From a checkpoint of a small transformer trained on Wikipedia: LayerNorm before each block, tied embeddings.
MLP neurons of a small language model. Each row is named by its layer, matrix (up: input weights) and neuron, and shows model dimensions 256-383. Each number is 128 + 32 x the weight over its row's rms, rounded and kept within 0 to 255. Numbers have three digits each.
A block is one neuron, or neurons of one layer that tend to fire together. Before each block is what it responds to, as a language model described it from the Wikipedia text at the highest values.

Responds to: Pre-nominal variety adjectives. Adjectives just before a noun, mostly variety or quantity words like other, several, various, different, multiple, plus region or nationality ones like British, Southern.
L3.up60:145118167129118166134132124138151127101156099151182125114189173142124070187102090068105144172121073072126115104098120091107125135141085154134114131132092122157118160077165069107093095127191163195088199141182121086083141100101120111130137116120122072145123122152161140080120085107152140080091105147115116085111160139150151148163087188084075143063129170125066187121180069135127150144111
L3.up544:147124093131129166149092131093109149171124164114146123189092055133126078180153107125146105122107132176120084126089149096216171149143165148128128120158093147128129116100171189090125128126172149160081110172168032157182128154179066099078141099140077180081135145167109114076101129123113150111129154157111095176072204130144122113108094154183177159103133202067104119058144050099166144148113
L3.up725:156127139131091121131070123068154164154129120106124161121170062128215093080153109172163127076074132196123144175115092129139168117122142148137115119158145133115148121187112094102129076116116150118136114130054108160208156069083159129140137090104067158144087137113083150088149171172180106076138143103120097101080070106117161114127148127197169138139149224067100165092115156119114139164098
L3.up996:152158093144088124119086159123159144176149164137163159155090123138128090148149102111133108174123120167108152124186103095145164135094100191137140153093111150081092164118161117138109085176143157106081120159139150132186138164150111078133149111118085112147128123136178134121163122135127133066113134111120102127092154147156175137106137117197144142083152170075040131102156080067159143162135
L3.up1004:119163151144133122111120173118128103156154150116149155076182094138062106136171102193155148097151079153159131091079142115128118149154110131131096117168154163157133120116126108102144120119102126139091102197127101144137152188145160100159161053063079174063100131121082167108177119183137120024118114117144104122098137109118163114102158157137158151081135102147094159103080150113084113147115
L3.up1069:142067146183123110141112096109133153157147134174073155120164141133118022109163100080156075125129154186130108115199149139140118148139099095179149103081150140069122116121154154131083180152120170135043101200088131101164177096125126144091150086124159135132075127147047129149174112133125171083101139171113100157136183147096161129151119189173172091116123150092085138062117130140126103140174
L3.up1189:116066132156137111165104168015141144151144144084130147141112109133161167181141078139097173082147083150116117103174141055130131118095108156141149143096141113111121141149092154131124123135136160138102136067136126117129218079133093130144166077140113120145143107104118120115133122133120119064094206103140126123114106131157185134151144150150098148128146131085117158104057089117115146151106
L3.up1490:110149139160099120122125076110210130143142114135127110104149181138148091119126082143137161174115165154091135153198086155153140137070122172163192163094101118112115132101112149175096106152142200142118127098155070088143133091155171121134124093173123125172174098174081095145133176070111121084108160160113096098135114146166149127142172177159168135129121184137097168147116152143137167158144

Responds to: Before dates and places. Words right before an upcoming date, year or place, strongest on born in biography openings; also in, until, months.
L3.up111:155120104108121143088010104104161118142117119143143142186042137148148114213125149099122109106138171124083109141168098140129156127063117159174119115050140154086127103132146156114167133129085103128139111209156154114121089107122132097098139089125109127143192135194084159119135157114150126130198150211117105127064184157120140137134119143136160115094087131130103145143122099118121128101102
L3.up214:130091134117118182164132149121131043122059081141194084176122136143132169120143112107108047125090066149127105101172123095132155140167135148132104097120089136116137115109172114185130151130160149173109096176144081110101141164075154044114120149178160155132201147150131129116127077049113215113130135141167093138108152101147143139163101136132135140103121081123112164088076088142153118136107
L3.up336:182116082181161156121138135106152180136103104167093106047163156143160138101124158119144115146136119155165108123140128080132077121134209148136123128139145135090115133179163152143133147056085141148153080139173173155127118050112125175129112159036144168146102159143121150099094083101122140136141191169200116065120153072155110139100132116087130123152132106139066138100139080130078128143076
L3.up667:103083139119084148109145152144169115142102119075147182115133128156140119199151071113112116154117071169195087091138116121136177120155121134071096102143091116114135134105083109182106169109133145140120085103117133149163171124092119071103091145097165104135157153113080219104125074147157161081116125096179121159123093123123106134065100137057126125082099094079154148158089137123116214137156
L3.up1016:117117162140195146161134147144121046133069137135158101157131167144094141107053178095159171100130052095110141126159126152140166144191103124057096101150177120169169135057145147206123185126148136173142136143075108049094096174054152149127124127114141087036112174227159147122135110058113140111150158172138124186099156139097079149132155117125092123126116104086163134142092130139124171119100
L3.up1173:136148209113122121148116173103145132050105115124198113067129119143159162097094070109114190144154111110151119090154088063100098115146138152097103115114201165110126120160168150178097120145147151170116114190137117108083105191159157098133134138142123133143137157076161096095112090106150122154142093128200107160141087085079149059124148162105090120115115117121152113113141166142146161097192
L3.up1412:127118089109175157139121121119129066151070094117157079162129153153128145114119115126172133161064139149131073150136117093137099138082179166166147130107078114113123129140169158160127113127163131189156094106125103118100106138202151088091146102110134173142183142125043090079088111074120149131132123134110071123111135127186185165173123132137105106130163149128124118120136086151147160100173
L3.up1473:176115157189126181187136143075128113088093112115185162150155165141117121095112136097160054105096125192110151092142128110125104124114107146124129107079092132109145068141133139140156144138127128157166085168115089084128148108075123112132140118166199177088112178114091069093136154072117127131142142146185146181145109139112130087100138199143166136140150141127124108151048110128111178142114

Responds to: Attributive adjective endings. Final token of an adjective just before the noun it modifies, often a suffix piece like -ous, -less, -able (virtuous man, perilous mission, same plant).
L11.up1190:147121136135115131058152143128137117149128164094143156171147100148136089166226130136108122091163068147099146148115111134104110126152075146143111113169084113114077153074128150101105137131110166179148144170154116081139177142100127144108130130097105139070164143115079173118108102193130132153215085137120073133052141105084113075111117179197168170088157134129130156091129184132058150135132

Responds to: Relative clause openers. Relative pronouns that, which and who right after a noun, starting a clause (proteins that serve, Records, which had); also closing quotes or parentheses before table bars.
L10.up235:139127172134080189177094121114127131148147160177167166183063113138140159127113137165137152105165121123137112189077112103180169182118114129183131109134145124120171185113114154184139121137124107165125097191112131154141148127074126154175108136102110157140129114105170104108159116063171160139200110137114170057139215171095116123090123141169125062126179179102106059120180142144053109135146
L10.up362:112131120144148061102132160064120097130088045110148089104124103143171161112155128161075085147115138120149077139117192090100125134082165167160096175138152193124165125152160173135171103146161124142073150115140093168116146147164138062111069138124077168168107149088085097087109121158140139122108074103183155130114126162099128088102096098113153083129148146105092100095107124119177154176121
L10.up471:098128116088113174126097121127100099104074110188086119146144175136096145169104131220092116124156110143117121120157136111128128132145140161123188151159132150156103107137113113146215144101172056194106087177173093117165194164154112110115120124143157143129097133076098113080129124061143136125083154110130129133087137139103111095110167168124207125134114134071169106086123124173166109065123
L10.up745:187138127184156092158107104093133143073107124165136150132098154149107185141100183154138137106147123141133163061098111130153133122142156095108181079144129105095136152105102105117088123119133154138104093130094112162154128074113115129166140151123139135118074074109141120189211125121153140151148079134127166090106072174163095145103124140171108108153143171203118037114119091095175089133076
L10.up813:189070130194166100146147076140137131104106101146078100157127180168099176117130159142143213175113164143119114140103151151125119134117152146117104197154124143064081140107112112142157142108137164188100095142130144097127082148115141078112132122146164089105085123119076173124150128116151094138163096123132144114107195188122038127103112176087160085139119136135125091087104166121130125105115
L10.up816:156145110160167140188143113086141095174137110186114105133076130140166138105126186107008132172153106140107098118136174157187138129112167204125177133128120184145082136144161096178174169081147100115096118100069127097080080129169083093118112093114102111116126112117100083097152120123124113099153078132161120159157110167109105150122080148131175088113087206117081124116101089132083134130100
L10.up1176:100120111140123153155173114167132112170166071130109108168121103125171132092142143151141130144168096168142090141146087106168137136134163105135104170143103164100114237161153129131167125065132120118184086142068102213130137091095177123110088127135117154141119153123154101158053131125130178123116111115145097120102194104068170153106139089145158021127148107133117104149143174119110124133169
L10.up1299:082143141186150174162157087160107154106110075159142147094138157122154133147103120160116158145143121081107105135098167097150180120136162154159085192133178154108161137123149104160170135130175111151143088185092098126133140176079099143108102110123143192163150113105153145092151104097115115130152155159170095124088132138064146172119103146083148081159128153091063129105120131083117097147107

Responds to: Infobox fields and name continuations. Line-initial tokens in infobox lists and tables (table-row pipes, dashes, field names like Postal, Crystal), plus mid-name words such as Association, Institute, States.
L3.up22:144140108167098185098085085111169174118139108093089137095124140137137132141122140057070143160163151096139126169126104139129097105114187146106144150139161152166113115117152090112133103109150153152092122122146133147119120065160139034123097124066075121058148169151087194117075118102144161077164121161163044076150152130070131207191063148086079152076158127140082111112132087151161110117092
L3.up175:161167126214103150174084102124191158122118161171145137085107154163136101132138155087143131196112159147147121136162089109098115135144105127077174128141100117168150082139139117141136130119121116161164139099189111106100124072101182086137113121163125098124139120178106160080140121114123132164141146178150114105120124082100118130047128210096125132081092146145098117140183119152110168147146
L3.up215:111104106159100154086107132140184095152131186143152170095120181142161111208145161088114133142161128082136129105151089183090135112120107112140130140106163178201122093155099075174125121114121163136105152107112090092078134161176158144200181066089106112129133136100144135118133097124161126135172149172197099127060149105128120092120138193130168161096096138115074154033130113159113176103114
L3.up243:146143156128131175163123079161137124126128096145111105075187199145126101122130126083126117135168147154105119122147136147122121156059127111083115145166159110112111124108193048102143106120142129122079121088086179134184077101145125103111171121150199139116116125205187139108122157114171135142155079147122109088113172134124092143098088201114199117142151154101110137113148099094127149106132
L3.up304:146131074148104155104097092101146098152126142103134107070096165133206151185119156119051177183133103096187097116088100126125099136120155103103130130105111136125121116125159174124108116110096126120071182139132170165161089063176138105178083126063145123114082119178116175097128126085145175124214100192172102100112158156158095130151095128082159145088136177121092134102136109142110195125100
L3.up703:161127095154141133163119058116148127114077126172089138116146195142148126121120127145119145178129154101096117160139191198110134122126168094072101093159047131147126126145146146139084103103101127125156193159152128147159120087109137048105115123106198176104121087140138155075140114087169177166165128212129143156101106135108082116077047173098159111099088130160102084139132131155121167121128
L3.up973:128098122120155128098124104129138118106134122141057127033145134141170099159121119135092120182127135072128116195117124180163114110073174095130151129121176154133097168172160063103130096088130149154151113154153116173138121048132173085133150147075095084163159091171155201118157131071146071095098136169161165092097158043178096119154154120094135095124152109144115092130121053126061140149106
L3.up1095:139181102150150154118138154088149153170140153195103081074123132142133137194158140035155139188208119131127123155199089173090174117106127126135104172098150138156110125154139164099106167143129148107111155107120161154094080120118135140085128132124116116151130112150173163136106146142177151144154099139163105115063156130105104119131146158113179151090089092117107156059159068180130160133124

Responds to: Colons and word-start fragments. Colons that introduce lists, times, translations or links (Arabic:, 5:00, see:), plus word-initial fragments mid-word such as suf|fr|age, inter|rogation, Plat|form.
L3.up219:155085091183105178162120146105135180131106149088123072150178132146098117116136138092138124119147121162149128113120088079160121153102085135135157106109119107091121141108068104109077116160185164113128133119131171045141161087107088168115153106111114230134104112089116105097125163145199145134091132112151034135120094068151152145143141184155149117118167150129105113117150116192154118125128
L3.up347:107123061153117140165098170131139133161151106088138078159141134138112132151135134113144124114150072101084046110126143123148143134166099145112158120111165161155130166087136127110168156144135109148099216115191135035123119122169090108166109107098054107094108151129147162114104161168134115125112121091151060174091103153193188183168139155151117127043140138137118087121144095114150131142130
L3.up393:093095107146075159172064132119149140176111084130122122135092095142109156113136116113118125129130100165105072114136098092175152138083114154123150109122082138064144105118098130147107095150145113139120120131142110079147154112141171106079129133160124106130129130132060088087131135189157106099109159134101096111123073132157210152151123148112115099134126164108124178116126137053173186189174
L3.up684:170016119185124122178152141107139163140148111124121068118118113147118117086145107109168121127109130202186153114182147124121108132158113168167102083080169138050101157113058122132068210141192159123137109123170148064094189105063136142094135098106107197100117109147101172128119119126100137142112207147139102145153127145097119119136111150135140104081130116126112134153128103091124135107156
L3.up1123:075117105183147159151145099135112129164083129112160142128115141147108152102108085187131172106126143141108065088150080104126082174167123167048149160181114114142121160126114097143139084105182152112129119092122137114163177107068098128165131072137179177145119165113093137076142126137133133125151127192119098163146184126132165129158128121085122102135148144113064106099116094117171157140114
L3.up1163:157131156176085100093158119123194147163071057067137146144102143152124163086155114126096147163140159140093116148154152128126136109149137097165182143106126131126139117106165126128119128145098161090142151116074108137188134093150095088158139094040045115105120117104071237113112114145128196136106119125134048135145078158151145194113132155137105148071162135109078126065107115175164130154144
L3.up1434:138147061169132180166168089157167121149045102162184103156142158146107120099097109132155127222113107136144068113149150173080156137101151135093116107106083135132112116171142170160092090156133141120150135104073048098100141126108153101158142099111224154146142122117104134111129075153138188139157155197120128112142145151214156131131114179106153129135114146108040135051111125144077132141132
L3.up1465:092077170093104129111131119134095168109066084115158129142170129159089128110094117162132152114106130126125093111085159106159097138141087124086138087132089112114133161093094115099086091169094127126114149102184148103135189063105110091144100106128124086160102177111142148141106132144201178068116128134129127144116116122140107081132142130121092083096119134147135181114047190149135141201145

Responds to: Token right before a date. Words right before an upcoming date or year, such as in (1994), on, from, since, month names (September 6), and commas in birth dates.
L10.up217:180138158064156100188090109132209124135142103105108174177086130143157142117085106115061150130147120087170093112131108119191094142128093151144137134224091136138148108165100112127073135094167180170106094158088173113202120137111096163187149157145162119075156075133111104078204166118179111083085150092126128146106129162166124101079113183188116119118169107149115181207137094088133103096149
L10.up246:208148149155128138114138174082152140118138145159087101154142183150096152122146122097137083135102096132145133127067129112134123123122162152123120107110125110101080162086142092166067124159109167125106155093124098130177123114080167144117101086164138199156121170124148088125134132144117157179092062154169050175112190116127153149255124140189180105095154153075114094078116143126134137133139
L10.up428:140176142134198102126131164142106131139122135166108088176131149137144125122119086106132184185088103097178137099094143093114148143081137159104101042152145180081111170104161196128109152088151166139123145162127130184141129171111135051122124123195154172133127163087147062110161102135114150169153129124175127155096084179148159135163127112151180118117130112120091096088154093118100090098137
L10.up462:132137101191108145108103122095181097110130098141158070128148150132126112133158126131108111155083097125236117133124149102161184146186127161105133075173146111113120087112127108167100143167114187156162112168085136126182086126073126105144099139062133137132105151101130107106097097184174121131130087091099114135092133113133108142146047128101158101148127128092104107144210094148183182118125
L10.up648:125131108158109158202102139135190130178203145113105136105141143131109126127070088160127092122103108092186103114159094179134145126169168096170127089099160151090120153091158091163116098086140142144109088149093142151119101146143135117141125123085126124138151096067110136161098179099183155108131156119078101137117146141164110128118119133137106118138157158168107166131151089170130118127119
L10.up1080:101143133099153185105087175099140096139117009111115070122159136134134152082114059139148080199087151143094113167154165098149140127173157114137143171201117143127179148114098141122100178108117157123076064100142081133166104128139101133152107108096124199129125130165131132094155109126162127109157117175119110138147134105075104130111149173097175106146148106081073114123161139126155165114098
L10.up1131:144109132103132114137091146115145086155125075184102107086122138140153071106060174146146148146133118144167101138163099134156141139158100116155165124079139090057105209079133102167127131135112165154144159093064093093086078121110197131108086114105125113121092117135138134072150139137112144142107138072103110142098147093139119124170088131133157103110115111102115129147155092153159145109154
L10.up1146:189127080117068167153094131098171162113107111155132145088142176152177143082083128141088072081094141094164116109122142051190115150170114052075142109132161123150141122120139066120104170123158173144106140160194128136165151118059131154133139123099123156104116107147148087096117132088180064140121147155145085122108172104119100139131073183125151117052149139114171067194136057174154158096091

Responds to: Before date expressions. Prepositions and punctuation (in, on, opening parenthesis) right before an expected date or year in biographical/event text, e.g. born in Detroit in, released on, Steel (born.
L11.up307:179181136098209154132107153085180099155096090145148089158171098149078094156082090133169163059098119128070120120138150078111173135124093138098101157155119141112105090106081171173128102140151191170108121118120074138178144126132174063149150146171162157115096133073101106068128162157106170172187117143115041096108200109113166147175144140109120059186098120114085084108173114120129102129118

Responds to: Modifier before plural noun. Final pieces of adjectives or modifiers right before a plural head noun, especially after quantifiers, e.g. several recre-ational facilities, mutually intellig-ible dialects, five home runs.
L10.up158:129108123099182159086119127104094107117138113096062092126085180141173124086095124110120112140139136091167129127166169090095100146149119136137129191167126087140146183167127173147150172062067165134155189188103134086085081171108146061131082128127096098148157163140087162120118159061138099151167132116143094087138144103147159179098116141083120091122149132077148136116141092069100117149121
L10.up253:101111183141101171129101079150159130120091116143104179167113166143137036115092139072147148109155149102094160067179140097122167117151170102138136135107154104137065140130141085103115172131144176138110126161059116103155103186120135069095147113138107085159142138101094125090080160086133147132153102152133138090104125163118140104111129133165115106162137166085141169121174162113076097181110
L10.up300:115076173088187113101182115098141084133116173168084063170054139151154078133109165109104171164148144092166124093142115126131166141098154123176095149104135116134133189129153135151131156107131109185095160153113124112153119189198128155146161075124143147102158180149126132094124093104093136153143144221120107045104185112128139138122101224126116123103139148097169168169131127074083104140157
L10.up691:160154151142162101123117122145102098136129100113112135159128155148156096087137100097088155129125139027139091158157047114163170114135127091134131141151166096100085093141136099185102155036116210155107155154146120077117104084125170148133142097177089093145124122108164145146155151064152105056132152141138082115130161114176111078126069135171138112147118126144125128127157125138078115127156
L10.up915:164145111165140118132112107104160136157197108148127142154141161140158124099152113123111128076107067126176105111130102126182162115149135095141169152148095105107098112173128099168029133100116186114096223139163132118139172111124117117108140071130054109089079127102088110055128159119155039124120109101115093141086099166146117100143117141146148122059106192175123161132154070151053130153091
L10.up1164:093090103125168133110167129097122062142109057091133195117122109128202092156093122097109130155070149110149081092105088118149132153087152152119150185130149139142106121109164209126155120044137148103073097161117125161102154092176150154100178071083096158116128113085083117146093138123120136066108138180121121165076151154125141071172123149116115166117148162119122159102093131122092078156139
L10.up1498:143142071137143201143111056155126142133175131117165133140141167133163048141162120145147130118150146114088133123104113167163120125183180128164071169115119124123089139172139095157092100024146146152136137145155074066092156136122160144120097099141083079072118132136111085068144169072059119130137131137120155148095180110165118092099067146111108143165083156045159104174169155108101148148077
L10.up1509:104123086112148168118105102096130096127147134089094143156124191158225119054153084109118121153114172137151121131138112189182122147100163091136121118154183081142110118170174122119100163070150179093153175139134081076089133085136111136112104093134104159166066092143161138134143142074114119097152119151162111128124084145159145117175064119148097063084131144156123098125153107121136157154110

Responds to: Post-nominal modifier onset. The first word of a phrase or clause that modifies the noun just before it: relative pronouns (that, which, who), participles (known, established, presented), or such/next/prior before as/to.
L11.up847:157093129187115132148140142086141087138147066156138128167212133140150140115126151107155167086127120149140080078107174059153119125128152132119163109145114168103090106190161136188102163092155198142145162126106096141118100163141114147197157054161097201082097170093067084131108140098199107052127072096142134144091119130158130110136095112118156123114125143065085098128104108166130071113093

Responds to: Word-initial fragment starts. The first sub-word piece of a multi-piece word, usually at its start, such as or in orbit/orca, as in asthma, per in permeate.
L10.up135:156105180130152117117106088093176204148098149136139082142156181148139129118113115116130152148127103082113140071152132065173188152134082081069152145113126080110088130131095053121129059143131161121172109147097107061156116143106170101125080135118100127129151113125099114141089166129173072106108134112149032110128109095148147133169163167101124114081155108167122119149073084142141138169149
L10.up410:151095146109139176178150153142133130115111087092058099151156133152114093134130158171099094097144138204109062126126175099155179161069163142132147111150149185148121096192172170111119172094133121144101122152160165115126077160165117056185076138127095114066161114112109114089113085103166101144175119111120075144135149116103158159141149134170149111141099102140088106077132093138098088125110
L10.up460:113136108121123165066109108110132126114067041107089144098141154141168102105159082148078134203101140179135072121138132184167140164146115109106144114113139128127137157100110096099160101128087130133174124168130149110088148100137175100146114133117116118144136119147130116134055114140197074119104107160139082095140123125142077143201074143127157116118154139175091131128111120129131131117108
L10.up581:074183103115074104165102141082151171139067068150116083158134161155143095174122133141113114118196123067136051117126140102156124119167112141121106186097113137118132153109132128144180138066163111143087151123138132084089125148161113147148050114071098116109134159137143126104120132103115099184107108156185092081121089167145109150195114117142136114101152160182172138105157064149113116139132
L10.up740:171116107127137182105084130148148057086135146128165115107194104152123133125141101149164090120129115133120087151157156113132168121085088107103106133165149128151132139116125051107186089131104141181121134131108136050148111142121211121103120117111122119115106121124094094095075167182135137072169107044138078109129123176137154165121121128154191140115135139127122154127138186095174139160162
L10.up766:119067114101129090152083132139141089143094083073151145139141137157106098129184155149063180169167137092148047130134157093225184145129144129097110133079154152138090143104169106156087144119116128111152156162070148090128093123147128119114088108139097071110114133144135116068070056102199095140040060159116111091131088162136130162160116143137105163131150127177151136114143069150130135124082
L10.up856:181116161114098166164106089106100165169114106108163134143085142162128150105141135170076125132131117150160079155164104166122196131117162091100188123056134154139110098093108150105129141087095191191158116134135122132075123118104114117207120123200116108173143175123105103133042114120224079049146122110135098086087134139171128108108105097088103097114181145155151071145147095172122148125098
L10.up912:106087133123129133136139120117132121134132094158109087109169155147186149097107096192086071140135151083143129133110184140133095122095133122097161111128097171136129186153061086182106139131092088127148120138171122129137175107154162093179100088131068080101088104037171055170053145128160060137072131141116105102146056111135168133165109115146139124105119142181144143152121123135116157151169

Responds to: Mid-name fragments in lists. Word pieces and internal punctuation partway through rare names, acronyms or codes, mostly in lists and tables: Grec|o, B.Sc|.|PA, Futurumshop.nl|–|Zannata.
L10.up46:141087133124132080165122173133128180116115116124055153123160121160156136110159094132189151139119155137154127167099093148125167167135142170111128139163127114178120120123115110195076065104151144144111135153113101054105139160152077115079091130133110116124127148089143168139148109092049121164099074136108108154171127172083058176137110138113132139112132217128078115106109094135146056163175
L10.up256:146111140140219133126063069204141089162095153160194176136102116135117149185157105119221151111170113200139072119134063122129121162134129173142112071131151159110110074112118133139119041106100108161129121116110104084113100106111190160154152148135136105129182145160096145064187105076160171146105072176148148116095185105114196106139127159083153140117164096112166096085117120079107152152180
L10.up304:131124138198205116131113154146161150086108056113142182134174097133116119155120170138142150122144203124169088123107118185189117156143069056144110176116120149145150101100057157198091109109142157159126159118142134089116151117129154104113130093132170186102129112146136116086134089080099133126097163174076141128106167144129128126193036094165149133167174138206128123121178131134110095164190
L10.up425:086141185146101044145084169091128131108121078024123125133133163170145143182148128062142135147122164155120106076141182141123094167148106186119095149144150161097203052129076158084139150157131194184124127133128157130103160166110094105089135147148154111087127119139101187165168085130129150150135142156156128122137128149151089145120127161103140168147072115133111142132106127149140100119188
L10.up532:179148192120169080053105111156136051122123108135110195092111087157129148142182062123159074139195068163144154044121101114173132115136156154150094168131137137141127110094161123065126100083089121095092133163126197167207132089110134087075165160111097111099118126150135143100145103099182116145189068153153113149147207117139160140082062099117156112091088121160192098176087118105061152144129
L10.up672:119093100089139114102095152109112143170185148132134114134085172141138092117146164116087141135130173133110110167168120084112138117158175134121097135179135099101158105055034149104100103102136128110152138109157160155199169165103146080101115040148111174158086149053141098109071129157118127147090127155105148167120142132174082102128108087131147108108138117180062108147178166116131047149181
L10.up778:103154107156167117144046105119173145115163113128104172124138110146182144196103170114187111131129198129160063113097123125133178145122114127079085137085133140127166157111104137188108090059087119112130123118113132055118171120153168114160086163165129099121185140145123146127139122086051131127153125117159165139115126172121108140170101110103115176130141122164118095093097141133126144185158
L10.up1520:112136126141144100112101169149124124126159139144141206158121122137123160087127144137182120156136134149149091083152099107154202090179094175170095124130143154191179111103092150116094117093116154142158103120139198140120170101166127087094146144172143180157150133106155120099126144127117116154145116086121137147161154116125133112116088107132157127143124125216106098112161140169126053147157

Responds to: Clause-opening connectives. Words that open a new clause, mostly relative or complement which, that, where, who, plus sentence-initial This, These, If, She, and table cell bars.
L3.up162:087168101146062092163068152069124103141122118144112184166103148120173062141107096113055143093080165085158070149103146130151133113125169116146169183182100139137129149061177158133114088147123157133120173154090154131225093118154187128169146062134155144122064119118105132133203165148158128103158054138103128130131201126114151143140045144128117075133125219064115126085114136098107139104137
L3.up385:103129125058162171129105144110083136100106082165057110119142153139150104137082097147137129122128113113138081142113118069123085130068187152125139127128152141138145178111167189151148076084173145169077138143151164168137118123191173127144168121155165158162155191204164104139175183111158110105114130166123112118036206089105175136128097145106149042099155141096109120101157087145129106121132
L3.up514:073120098064153100165147173090126197126113062114116091164130116140115114120113103134153141151118136083124134108088186174140107116108139168129164116116098225161153112104162158133071155120191153201110105168148152134117188136136087139155150081139141144082114094114118087119105162125161144125130128092128074148155147128113187113129084158117149075121185134099078101123075154105113082136142
L3.up773:173123107077105107136151136094137193143119134110052119133156095132117064137106053101041126115072185135167111108149140159116086110085142144143134165117112189095129190132168110167089128155114172172086071195102182167120165147194158099070183083131178150130104127139100085145117110154143100131148126119159109171119102104122144141089115160178156098104143109141059116130128161114111078120131
L3.up817:095123152048141132131114126147122131119162099122109115084164170142151162162053068106137142089178096078135125094133125159149091134122155140118113221122109153124146118171178076119160095089139156129095189152064130174169124119166144142113115122115148131134103126194136133094195109187164130118105114097152139138111158114089116128121163127115130070151123111085103139109207124117125117150058
L3.up871:115107107143103187157130128121112133158134111143061171130123176137107097167114111106108075105159144120088148085100096177136092117089156141116140184148096176141129139139125090193134104120112124098073169162101118128219154107064158041137114086100141145103062147145141185135198141159131095109124076119120124163142168117047107154163093159102102096100110157103094164122092157136156087147102
L3.up1134:126151091129156073079129181139149136147140142141084162053163161138144112153157110118060148113132085110088109077159106186077140135100131126114126170126136171169162150143151122151129142153107136123021144168046120163160115142178199151109163108034166145124129077102144102143224134184182102146172108101175148212082120153100169092096148169123167154141144113069078174080134164100161101123145
L3.up1289:095135162153129159119067171131117149194139104144074164061138118126164094084155045094127125132110115133132127155176145127128096135065154169142117184160125184161161161097191172155145123131074131124072148183054125152213063157173133123134143057093183180138109149109146110192193134102185169106128043140131139117157130137049156157104100147117138083157136158055123139086132107134150107149158

Responds to: Word-initial "in". Mostly "in" as a word-start piece (input, insolation, insurance, in-game) or the plain preposition "in", plus short word-start fragments (etching, terrain).
L11.up173:183110117144103197154136104141125172143104102110124088145165098158123092113161092188132079068129093182082093120161141098095124140088115164125108127172137143063100115129127113135144134164126109165156069196160168059157165150087100040127129163128126138104142108096138091139040104160166032107152146111130085100103141114148101086155103175134191108123136141117137141115111115135125138081164